{"num_hidden_layers": 18, "num_attention_heads": 8, "norm": "rmsnorm", "positions": "rope", "rope_fraction": 0.25, "attn_scale": 0.125, "parallel_block": true, "init": "uniform", "optimizer": "adamw", "beta2": 0.99, "lr_head": 0.00664, "final_lr_fraction": 0.05, "max_steps": 5595}
MLP neurons of a small language model. Each row is named by its layer, matrix (down: output weights) and neuron, and shows model dimensions 224-415. Each number is 500 + 50 x the weight over its row's rms, rounded and kept within 0 to 999. Numbers have three digits each.
Before each neuron's rows, "fires before" lists the tokens most often just after its 100 highest values on Wikipedia text that the model never trained on.

fires before: " by", " of", " from", " on", " in"
L13.down1196:490490415456551469494481517438487448449463488465435512499508540575522538534508508546474516525553526458448528471523473585537566413534513527553500500414589464463459519443417522507482417454433439457444467475552493508590536598484487523477596483554498451458513518569535516524485574466543465496545470482520394479496527468393388466559510453547565560537528508521516544500531429544433518480516431498520474400523523479416452455491452429595601427490576528492488532459431456488484499531571467625592483462483431420410539576473469493486531442437505494509545523468409504519423476421436517577

fires before: " to", "ing", "ed", "e", " with"
L13.down537:418504519556506562495510471459515489523583398403507432538455448503502460644517474449505614509515492632524445441535636491552484514484424497559533497482484494512520481584536445468503461470442584469565567524526450423521449547503528424466469384531530500496506511562436538451454399482413606380504537469489412568501581520518519519390484518514499642543566443458464550531532519480457461496589580539602484551578524484508466427526526483499492458519491515460474472508527520456558503546581509466548457564493450534532505610577503514535507459467536531542465507435474456515387479536457555409

fires before: " the", " The", "s"
L13.down1671:477470433522537537590434547402508436436559496428551478487572481548434487476430527535507501479498484532495471467407470511446529475515450420510446516532591500412436531490631507537503524586606541495470600443487422455525456549474555466538492564505456425467489505583418530435475450489490506504503519474508382528452525475401455524412608523502535468468465542519514470500465549503536492579607506453536438510558550467476487528498473514527482453542508461471560414538457531417567504510500471565487536547586565508498440507570612411483520425509550587449496466538530543572447431449594492503

fires before: "\n", " |"
L15.down554:482532589515476511464453451504489483542481464416463494530475478435482498444478454415452515522577554501436581520509523438495515578535490559566460532541482560444522524633502439537491593542568509369550537495459499477531456489549557526498487531448544572575543514564457488482553631551452470665538537501470433506586497569485522530512558477462490555459516477497544485537512450551630508555570542493513468511493545541511506453505561571414512496583501521473505472437539417508502485553515493471542516449523442510437431518532470423534570505541500563464469558459516474534480451557480542539

fires before: " |", " -"
L15.down842:438567510533551525485504482452464473345502551556446517459537618479518612578502534491512506513445541491503477499446569473449557472562555512573594500567437422522424514549552492499499490468565384460522571504593443583497570452503557488460470527504454556477547589482549495502489469553559451528485472572515460483532485583509501505474436427536584514478510527558577481464472450448503437498390556584509497602567539462482478522498479467502509563457584585526447455593441549481545527531563483403453504537507525543499553585478547471515533528495420481456514370407482550547455449595567509451

fires before: " |", "4", "6"
L15.down273:559490518503502491456573450459496466528428526383453483508504540516515537500517506440489522540509479548470526568507457483470514501471463473479441464426523525461491505499558488537480492516467533499545553496534455528446512396455499468444428410490419565447571526520454524539503526532499505455521556500485506450598531435526467602487557493479500539477543495466484529488522474449508511472462421475425504508459516420501607565511573484509455572432433514480543480533546607532520469528494460436570475465475454541518523487486472478581524634588516472461604418498487507506561537563511468458

fires before: "s", " was"
L15.down1168:482517480540472550484458458455488466555445525514379544535551606492388486436497403416530531440505515531453517550506556519545533508543548545477658405529480472502475536468482451562469451569517583422490479491571483438547487543492506447588538537336487569514510524499480487427471481382557450491424461540482444501510427541559485559498500525530453592473473558442490513475536464508465508503479546483499485485492501499476492496476503501454458481427475553501589469447461477468534529520532481475515483528564441513464510502491536523500536485535561456507639481452533559503479451485494526493

fires before: " as", " by", " in", ":", " to"
L15.down980:509456529528535509526451572474492525567511475519606452483554529465596483515588581517502529425552526584486513542472483483518399511450547438533515536409491601493460530468557465533550494488483492464469520463498558475471541542475438469491510482547359494552480522529546523455504524464494546407605469475547409524516564545433520432503530485431516500481470439505581476497627506553553501483537559566503410516483492468450545458518497531611475457419508431525484576549552574460532472619527498531512537485446419509565565518385510555446485490545524576556537486542565534466496504493569480582

fires before: "\n", " a", " an", " the"
L13.down301:525562393500472550458445489507509487491555523460536449439493458407547498443441442521508502443447481559581507543553407500478446541529365436611527523475552521487550506477565450472490541543524588505389427484527509537541432486528605590477452521551467516491464539518531445539479501535430451524516448477505544521530492573475518412472464630515541504378546502438483527431492471581535544484585541421467525522515583456513536611507428538537439488572482471477497517517409540397461593561464487535416485498435481475446523509505486462495469437476537528630480471444516515564546486461452560523

fires before: " of", " the", "s", "ing", "),", "ed"
L15.down1554:493494559451450560515424472467568487567551491506462473568469368545528515583430505540495407510462461493436525487542619483433447567572479426463495481474461526567514555510510499452511516449443504686496479475488521542515564510434589481549436390523468505390423506567436446438571499505500471464483469517475486453468552563570539533557489555494472467526548505447430555511488490448459500474474497471507555546485453594425541461502473424432372521417480447454420429484501440443506539571530510425454492439469493453474517460628506409482525424564389544427482475537489501558598415484513580477

fires before: " a", " an", " the", " Japanese", " 1"
L15.down71:420553462516524592475489488570548426513533579518494556523482532480487542564436424519465501536583425612488461565521615490470438551504505450524493510505522583451476538565469560559460560506440518454500591489470411477512606445499493470545395518502446535462506458537552529578555490542551473430512472506471432555559527497465545480486535477508504514480548480516494460512460536450531387516550461532454589515447581540572510431507489554527529523463444516450436474487455618581400516480476505494448523510493470450518463536596437547484477587458420449545462455470553622442477542517571543501

fires before: ":", " -"
L15.down699:478501509477538573427503442464430486500493381503519444427507406412607503487600475446507481412601514564464431517494508456520515525529517475593432566532598553465442500486612427450470485485410556461558453502455567561479495501451480519444503458538446496503447507537575506595442545462572544493598440490514424491531392483521411492531539518522459411451501489471519490451502405509591483448469544492517507554538467514429529517507507501539505537558510479498434536483499544524560534456600487580605564543490509472438466495437519515574614585564473499548484444544550497426463512413468633476

fires before: "."
L15.down1474:429519485480609443443464474408487368431503427366486517532505503547484501519480492534458514454498563437465609463504478527442507412465516457574474557477490501502451494586503496450565455516558536524428455437434459493539424437616475529485540490391531502458486493485471569475456517467466476567599513546514467566542486483459522531504531542616533490491559531547516554478520553520454530470473519468494559532518544427533489557501401396471488594474510498491541474526464511555515446447627570504454497504453510464491628498503475515438444460429564534464595387443525497494572497523529426497

fires before: " |", "Nonpartisan"
L13.down1126:526570546470617542490451502563512534534507478451532494475516402459468520403491546508559487482577505471513525559485505511465523532447518455468531434538432535524546544531432496358502502565413441531442525363503491540495517483561496525543441336452501475491480590490576501568526462427488469490425506496467419498538514468408512545536517453512546431525543560565538485610533503460381513472474426550418415489463510534498522468487541482510485539458575433521506437472449544483473539516519520564541504558398493596484537508444545552510526496518432533455469530468426434444521471433501479582

fires before: "\n", " ", "."
L15.down1429:452515513438429436439526461495526458566522527548487557472450592583485624465469578570495508441578585531522551549630586523540441535502545532499593447430454491566460544554535466412531518437566535402531431531502516523475467549532489533465525548591565529455518554546534516539425482526508469459583452457626520518530425434514482496461514527507562465462498504530392468444475491553438447506439465585501456489451496460438506502558437523586487408452532511517485408438456517455449464512570524467473520545446505520497470558481452473544544476414481464416491551488460534496538557533532462557

fires before: " |", "GL"
L15.down1925:490579572525515447514500568592582528598471473501452452492420495510491659464584334574485524472510548467549573487544493415490376405540584456569506529496443583459533494437464495457474504612484499468443453460523440466531455450468485520555466507440452384507492484486462501428528487448438498519492603572515590479524484465552458538633554451506453537461526504431558526486509534547502509528530447500436531479454468466544454557491511471485492478499431501548517558539468605462495462582561443484554495545586453543511513455525516452579577486465514506494516594483431394556397375470446470499

fires before: "."
L15.down227:489529508462585451445448461399492397449557466437603541497524624500547475482488502514457479507495580487485502537486491506454511478533502483566491565445392536514427484492519450474580468531521620495455433397479428513500412481562521502534487414388609521492456526439471535463453512494484506555577539529459493503538499482482507557521560577537501499533558551449537574609493508531496496441582515447518575552507590441540488542466447482411519543535477510389562577460519486529525610446552563488484529596482488529400589438487503444545450429430566514452585360490494500522514514494534474459

fires before: "\n", " CD"
L15.down430:424483549532535553522568510528535374468573453396492450477469596493514557470476561465402498479534403527524535535470494420495553542456432517473457478502488470497502480502520436472413384519487567440519466545464543533480457608470416469492467483551481470604557545466579437494455497537483470530531491515544626545522474560560429406533536505508484568429477545507486459558577517471401456518488537531509510493508491443576502541581550469500495482461509641448451501497425601444496488542572565403471484491495403495454535514471527510501490432502418420499380528430490495486475514434445446559

fires before: ")", ");", ")."
L15.down1871:536479418410418435476486477556424573495489426505447490495469450395445540521549484506526464535522363508490500514503532484564456535619524490445530603474572435385510522415579509434534507577512488536495400508524575527472591542552460517537545513443507502521574408538527447523564536530563569482476546538458520531481378537531542476462508497556492406471417439455472548420513451545430522527521520447482406498480493554468458518474555542504562399474480560646519537538467476523461516489551420531526519570541557558483436560484498500489551534584538466446483505529521513554489504544438473453

fires before: " |", ")", "S"
L15.down1133:486570591452534487445494460462503473484465469453479566509495548469456537633454530463458539548380426464532483543489435400497427431434520509573491543423565499452505531540535508432593445567455438475466423471562528393502505455574390534434496515466473510512575515496531523561485607426463540593394423555443461544605520474425563489441520552635579552480533547548500562479514530516514522532549558489450458501502522543466508488419494609505472497449598490464522524535471459477502511617504457451463497561551483601434511529488462500462485496493577462435638414448543549559491452517433549425

fires before: " |", " place", " 3"
L13.down898:541413464490477381502481484532508475493519498464495617543500463557545486401514555552439553484484431560522483520491638528449532526462592545472421510505461538476451584519554522486454522547575492418566461470499563515509546540539526492503546534547525581476501516519541465490472520507568430442487513505520452516497490527471586385505518526536484444475508441577518474417593489449550475471506564557414494531496492558513579558561525442509559506482504519458488492495513514471447582584523482532467576377521504476469414467505581474443454505424567474517615542505439450504581620432528378499

fires before: " to"
L15.down1391:463486497433644462473471495577495421463447513502470530498489557535544509499495536429510445545524571466485529508495571521545525407550514400444534536521590459502466599423483571560495439445452418513522476523527479571595473504413455416522527519532514504430512567561436448515505512567590495578446484539481536582564476588542445533455564445529483506494452492585491487426430475486513440463438497466474497433563510490525534575612406521472454522498545530591552498490461519588475525521500511641514448455513561437412526481592488496504573468499560437556512420540546482566540470438597551555

fires before: "\n"
L15.down85:519527578494498505629476586484555480578493485533513460506435367517464480515473446558498503510571493540495618474485475472525534525440493561464517483451521464542525457406449537505529523565578553388469484488492483443438408564456485519539465508520464404543566555507541573431520474564508529533516601509494589531489543527555402556528586476493454546456549536461522513611406505544517468469519417381531465476571481576577484480462422525553481521477432555409523422445560482519442579494510509447514433356577484440528512501559432389493450499376523447490470408477543497550490445525575517500

fires before: " ", " Votes", "\n", "-"
L15.down143:468438514430406564489585505514478540445478402517528441475520441459502513565605628419611537449537500588566506470436510413511536471407491527533447455542406422587465613509495474512439406538531514483505606525409514430517482505536517540497496528490525418522488561462524563549460496433527480510604561504506561521441524473570536472487556418471472528454581487453540399415617476548512430457565466569527570594485522509532524546467496545499505478509548580446408583603500521435532592496476523441506469440486541529498540540506591502511483524599441501537457509512560549446411496529509542464

fires before: " |", " Go", "Le", ","
L15.down1309:469550479503496509544485450408494452508495517386505421391498416584560502456535455446484525475602550419450426497557514491402582498437560464480438483469538480502462529554563447410529481551450497514588436461486413464440536445594476548438452425540516519451499509504444501552502539573463575572527572512486510439457501487487424538525528582467468481486542672518437530541478548511510463461505481579538429524481639488456471505444423532513550462444588456487490534520526498469508510498513442435494421468530451356461457423459413571460567504517576499400520497530467433417563441459513504540